{
  "n_layer": 9,
  "d_model": 320,
  "n_head": 10,
  "n_kv_head": 1,
  "head_dim": 32,
  "d_mlp": 1280,
  "vocab_size": 8192,
  "activation": "gelu",
  "norm": "layernorm",
  "norm_place": "pre",
  "norm_eps": 1e-05,
  "positions": "rope",
  "rope_base": 26300.0,
  "rope_fraction": 1.0,
  "qk_norm": true,
  "attn_scale": 0.177,
  "bias": "none",
  "tie_embeddings": true,
  "parallel_block": true,
  "init": "uniform",
  "init_std_qkv": 0.029,
  "init_std_o": 0.0,
  "init_std_up": 0.029,
  "init_std_down": 0.0,
  "optimizer": "muon_variant",
  "lr": 0.00803,
  "lr_mult_o": 1.36,
  "lr_mult_down": 1.5,
  "lr_head": 0.00561,
  "grad_clip": 0.5,
  "warmup_steps": 0,
  "schedule": "wsd",
  "decay_fraction": 0.921,
  "decay_shape": "sqrt",
  "final_lr_fraction": 0.1,
  "batch_tokens": 32768,
  "seq_len": 1024,
  "doc_mask": false,
  "train_tokens": 466200000,
  "steps": 14228,
  "dataset": "wikipedia_en"
}
MLP neurons of a small language model. Each row is named by its layer, matrix (up: input weights; down: output weights) and neuron, and shows model dimensions 128-255. Each number is 128 + 24 x the weight over its row's rms, rounded and kept within 0 to 255. Numbers have three digits each.
Before each neuron's rows, "fires on" lists the tokens most often at its 100 highest values on Wikipedia text that the model never trained on; "fires after" lists the tokens most often just before its 100 highest values on Wikipedia text that the model never trained on.

fires on: ":", ","
fires after: " 3", " 4", " 2", " 5", " 01"
L5.up811:131135115125125119118123097092143126148114107089095148121112169143130125110154153093125133128150073146113101154111131145116180130113171096129104165138095144119087142127096126171124163134120147113124122098152126122132134122148154149118145140157165152141100125178082131142119123077101134124123103176143131133160152136141144136107148138167160135152169138138141148143123134125100115154166
L5.down811:092120103097125140121133093167108121102100151119106162146117125109125091146087104163163127105172190153109128113110110123110127088135131105123165127131117146118106104159160123129125105154141141145137157119114147140135101125081121154113134151133169153099111124104135127129135125134154112151175113116110120142108145155130101109118118123118094120102146123125146185137095125159136128078173

fires on: ".", "sten"
fires after: " Dr", " M", " Vol", " Mr", "ar", " Dor"
L2.up955:093148129161124154153179115133150116125176110138126128122127130091114156119089113114096162127101098133140111098143130115111110185103142132137071148147104118121113138116124126115100165134158150129145098123147108110173136128086134112139197150144125138124132156066165182159100084144128096163086151145137145123160153142137134130123150148129114133151097105117124031121124120093127108123153
L2.down955:138143089142121130119141126163090132106091135078131122067097113124127146148128142123128147108138134151178148185108086160147127138177104102141084132118095137087144118113155105137125103086099154116124091150125098116087162095077111130162128142123141119141136146091114108148107102103079160104079147135118151155131117126091096138184109099132124106113115122156122128141138132147166142147179

fires on: "=", ":", "|"
fires after: "\n\n", "\n"
L5.up786:131153143099125142119126157189089090143151132111111135124137099157108141183155144097142102115127101155105153141118184148160131156118141173113105122123140119135114100117112131112117110153166124111156116118158150152130143142108099155148146123145108152124185125099182115127131153113104114115111126120087108129100103092123078124074075148138154106125087131108155101139102107136099066137145
L5.down786:110129184123126135113101126099127178141120128139140136146105152111125157111099083149118131117133103115135071164123128157166096105111134132124105119123138110089115132096125146158106145096116120148117124132112128148144092110124185134183138114114122100125072130179107155121160084147066174148146113144133109097134150134145176153141162122151115107144146111124116158126123182140136140138100

fires on: " of", "de", "si", "chi", "se", "do"
fires after: " one", "-", " \"", " (", " grand"
L2.up583:135121134119146108128131165125134102147079100128104061105130161104132135066141116104097074103162095119123102147117130134109126155102153124117128138124132108168133111147096106121119167147138104135090127144114172099168108132146130178170106118068158078145118124095079117142142079122125109095130108171125145118122124158152140157152116157167121146115127167127112116126142148169119119091106
L2.down583:107102065149135149141125150147154169133141140145110142149085178147153165154136150125119083123137158086137120129122087137099089131131118107137146164106148123094127096107152135120114125094127126152104150110116102122119125120095157103116155166147151112166125116147133087125067129125103127095179153116149134157174141109098107137147079110141097106141198153155132155163145166129118125155050

fires on: "."
fires after: " St", " Dr", " Vol", " Mr", " No"
L2.up1004:101124114130131153132183109112157125130162106122148086133142161097150080111133098158200165146121102148145110121118151081159125163085111132099093132140092123136109122107126144118170124113132178115135120135116105143108100140133145079142126112120153073104097110083132125139125112131158136155108135090139163111121108113109148120177124132132092129140118079094145133127111096062104130078129
L2.down1004:156175154150138155118134124174124147097134082143104115131113104150144133141111146107085129116123117108107140175097120138172165146118130120118116099141159120076146135151150119120100103123082084125150085119110076101131150085131076184108168165120130109104126133100122158111109121124157181130129180154134118114176157160131099144168104130103166127150097136142130116104115099163176119138143

fires on: ":", "19"
fires after: " (", " 4", " 3", " 2", " 6", " 5"
L5.up272:115120144134083081108124165148109080134156101123161137152108116147102124117127136122148144155141166108101144183131143168136094120105197159115168122124121140149155104123150114139120117149150155148103145129103120147131114122126110131158138114159117151136141117094108132112120120140098112138134091150128113136150111113127129138153117129115140179108104131117119125086140141113120139143166
L5.down272:094140134123121137177132122128086182111164098087147125150127109103124126149106137120108163139164132103102117123158120131082109133137139108115181111118110152150161148088084112112088143154118112098136136160164139161137118184099108099135097140105145135164149128107081170089133141093127146139131125135130126159110167111127119114177119152144170091086138131136138127162144109139096114073115

fires on: "il", "i", "ia", "yn"
fires after: " ph", " p", " X", " O", " l", "Ph"
L2.up333:160081106142140103130178112105153178154111120092127124099160107129165126106130134085115122126138123102117134133135126117171094139079092160092117121153111149104135144152123170144154133149140096126134121172092100124146092106106095159138137104126123152110093125174122138097152085144158131123106134158146139149124103090089120130147121142118152121137078130118132183110171133129120087129100
L2.down333:123144152110167142219086092131158136120098082123120104159135115092136111116161132128083133137145084072108111133140114113139135102147122109103126112159107131081142132172091119110110136170130143134088094162101124148124149095124093121149131142090109105110149127094123113125165133162149124118069111139182123146123096145155076114148143118150115125149122128105094116122164124124126134140142

fires on: "=", ":", ".", "N"
fires after: "\n\n", "″", "s"
L5.up1050:134150119118130171134152120166133102149155100112130085135144148154127149151116158147123140163140141134111138119078151129149084152130126139126130140099092131160128109163147166094110106141154128131124170151101151150144114158122142108104139112151103078151099117123142134121135089130129093155104117176132075139154109161123107130151104132161104141126110132132116086150160115133120165157156
L5.down1050:127135157128116143093149123156125140152130164153100168125127082105082092153108102159118104100120102118157127128160122120119113166157130190115073145143149136132156108126077149149112145117167164129135119128164146130106108100116137138106124106115132095107096169134176146123131157147126123132114151142113147109133136107173103148097194148127075104107145140136123093115139051088144104094132

fires on: "="
fires after: "="
L2.up92:112137147088135132114136173133052163150123158165154139127131130147135142146092123116162151134145146138113101129135110125109142083127104135100118158135140140110144088107114119159149121113145133140152114135123134079080101125053133114149144147166125137122114074122141106113096161147101105112094159112144139132120105161141145157128128127104085104152158151125152162105126138126132110166113
L2.down92:134113176126159142114164098112158134130095122134154156111159117124101108166125131111115071159132105127137151145123139118119156115136123158085135091145163135120129110180146133151152146132131114136119133102092121129120145149148177076103119153070098113117134100149128138136151138138135111134137157100129132046120137088159167126152133137161125153133110138191142116160132144153140094114147

fires on: "\n", "ona"
fires after: "=", "ti"
L2.up434:143121167110085163116097133113114153120124110161120147192162110172133087093150126149069163140140099130135115099067113139169145130127110110151115135096145132138103140124134174106116129100118164105138137139136081132173116112144163098119140110147101161121147087135139147149108122120114090092165137157151142110103157108135173103145110139097136135110118118144149132156114144142123097128082
L2.down434:123104126146152170173107129127154142108150123103147148112104145100151166153084140086106067172132127128142138122111122109112133119148130138104124152103124091120121166148143110122132107162094113130077109118136108107098136107118146087127132139135112110113166134139145147094141123139124133101138099113146127062115106139138103106112119113147152083161148157121134117139148109106130124102116

fires on: "-", " for", " 2", " /", " Pet"
fires after: "|", "-", " |", " and"
L5.up30:117176156125183100113154123134138124061150092110131145135133138127065096116153106135144140159114087148124122088139085147102136104117112129119157115142112114124164196101147135138125133117107134104113083172154109091130149098159115106130178116134145085101159141096117107087145082136091070102152164067127109126158129141146143137153103107090147125155141165128102131115168148128090142113134
L5.down30:085095127133102146137104141163115169136091167114149121158062095147186154139058128099115110098120162095115123143119131139177113152119123065162119134130137166181100106151142133108115106138130130144102159080090107132113147111083126146139072124110113193122117132149129153166132158141169134161133089166134150155104133132119087113113106135140126124119120098149168130166145137149139135112109

fires on: " of", "=", "us", "ants", "s", "r"
fires after: " one", "\n\n", "in", " impl", " centre", " conce"
L2.up191:153156165100111096122156121169082095144118119112116099161135158128115151079151124161131070126110092156139104122128101079101156146120083099139172095133165147154106110154130153142113119126145118096172125158126149140185110125149178156108130076129130107145132105100142107132131166120148117121130106126143132131144120173177198122161152125157137145143116079114154121157128138136156132127059
L2.down191:089121119125163164125126109120143118121112132131125105114101114147165123147087136074148192137131117131123134104141132108157136143122166173108104167159139097127133166149158114101081119143151106142122087155149142101089163142123104117123115162144084157085145116136131122135090110168127127143151131112120144144131127093147101133093139132120073123133101143144127070129145106132137131113163

fires on: ".", "g", "e"
fires after: " St", " Mr", " Dr", " Po", " No"
L2.up31:102147131090123105137124123154124161127125113131131115127155176108108160110117064137097161099129117084131121113146149070140140125139135058127105145121148130174125105137130158138133093103159131120070110116141123118115096152118140156124137123127108135115119132109120141114141142119174104100128102111166100091172125145085143117138119085114121142111118217152127079091120133090109174138168
L2.down31:128118149136130096141134117132067154111127171114117163117079099125138142147177112157146115120137161094123129165096127166113110116113105154130177093142086091101118106114120136124113155145111137075131151134156133133140161109107121144149100123093118120163127142136101099099067132152134143161119148154134113137112103133135128122123105127103151163137104109128114163131121118135103112118147

fires on: ".", "ke", "-", "ö", "W", "w"
fires after: " St", " Mr", " No", " L", " Dr", " s"
L2.up950:109134103103162125145131108117144133150169085142102144145159104112171172137121102082167127146116116076126165105132106113104127131125123110147103104172164095128114086176143144153128131147126155091155082163116138149094120092113145145108155099111134096082120131131117158123132160106122145132098141110151108146141105129124123127147087151081173159118133101110133127147159113098154112129148
L2.down950:159111140101141129082158130126122094109124157150120123167072084129139152138153105066088134105111175172146134112068168156172140104117153146135139093086064164106139165125136116145163115121130125150118152129193115098125139140118101110142151127155122107156090128120103118135118103152134161132126142136101074160117112150106114171130176106127133090109123146144118124109167118157116123128119

fires on: "=", " Rep", " of"
fires after: "=", " one"
L5.up492:103108104141110128083088143154102088143111139158061116141132144093115134155108115144184164160095122133137159143168096143123171113151111146117109099125090104165081111121142109160144117084124126119143134124150118127127141104136157157156158122130164185149105189163101131083137139154182131116117121127120093155144128096129111130147121122110136113098181127141114153152114120129127083127104
L5.down492:124119124108102148113191139091141151158112123084141144123096108107124136126110115138087129144092081095130149123156132110118121141115130104112095144134174138128111146173174164136109144152156123157133115102104128102147135125098126103137119100114150159140099142129158110089123109099187125143123148159122120119154141088136109113144120111089117107185153124136151133121102120142125127127115

fires on: ":", " of", "ter", " vice", "fr", "ou"
fires after: " Released", " (", " Ministry", " \"", "-", " C"
L2.up512:128142138115124168124115097185121129112184111180135163080146158157106071110150093109083127077135130111075150139147123139105170131148154131155144127135157118108091110167147125127096121141108100119128078150134113102095157129108145140135130123135143101107125128154115108123145105105139127100143163132150131105131128141119090124102169152117097179105111152157135112161134087116116100129078
L2.down512:079076119153124097145114151125117109135110134134084117160154113137124133098085112103139109132142132122127125141143113124120145132119108096115124092108151111156146131128115159094164118111095097130123146101148122115071130155176149116108119146156093122156121190132172143133130150123131144126141123084073136153108117130139124160130132123123143131188177148091136161130140125085155126147168

fires on: "|", "-", "em"
fires after: "  ", "-", "|", " (", "\n\n"
L5.up1102:089127119096106128130173145120144115158128136157109119144149091116134112132103128115113117153138085123112120107105146136153093144126146146133120094126110121122146128137151138105108112143163138130092190126149085122114126193147112104143127158151134120112148136107154107126131164102125168108142120133128138153178121112113134130123119141110140111136100154151160163106134151102130108104146
L5.down1102:073116096126123127083149117104144174166110133089142162148122092125141157118122168155120170110122133096125135143132118105181186085119140080132087128112127146077178142137131140141134143141144111165130119165128110074129124127150134154154132078143092135096133126131125128119052131183112110139140093128066131111145153135147122122121127105148130124159086148127140101165107110153129185150146

fires on: ".", ";", " |", "-", " -", " like"
fires after: " U", " D", "O", "I", " O", " L"
L2.up480:112110119151162135116090115159149089129101124104129129111108111087117135133163111078159173092140140198122116148159164105139131174132137164136092161134128137159117117213130112128089152118114130140105125117117158142089143125154102095085126154154135111115093104184135113162065116107120127141095117136105141098108141116148144131107089065131125139141134110148132085118091136118126130171135
L2.down480:133141186111123120137103108121139132119135125169137149118143147185092104116130145135117123134156130094157135156116101134154112088128164085151168114120139128121142130051102141135122119137154137132117116175125107090142087160097144147149133123118092149167179140121141122145182171140128109134154144138141112167140137177121107166100147176138142142153125140093097114130140127130097165123129

fires on: ":", "rea", "ors"
fires after: " 3", " 4", " 2", "-", " 6", " W"
L5.up702:114105140139127120147129146133162169155130139123150129079086137109124120148179130143106092111102163087113098095102115071077117151118132095130144150146142119154111102134157124143132118111123171084103137130195120152118104126112102151193171157149101137145139162115124163153113149106117152107093069139120095142110109097158121061101111090123158120138129152143120122120096149113168104151114
L5.down702:114096129156122158166072103173131131118161126163122107166175116173153157147140102122152082081141150129100127114138188090166112128106093164174153054149131138089151079134166107160143106114119129119127127153135101127094121125126147132123129135135097100103143155081096110137148161159145151121124135131140122084171081107138067160141134121159130161177128141108138096146090112133144115110142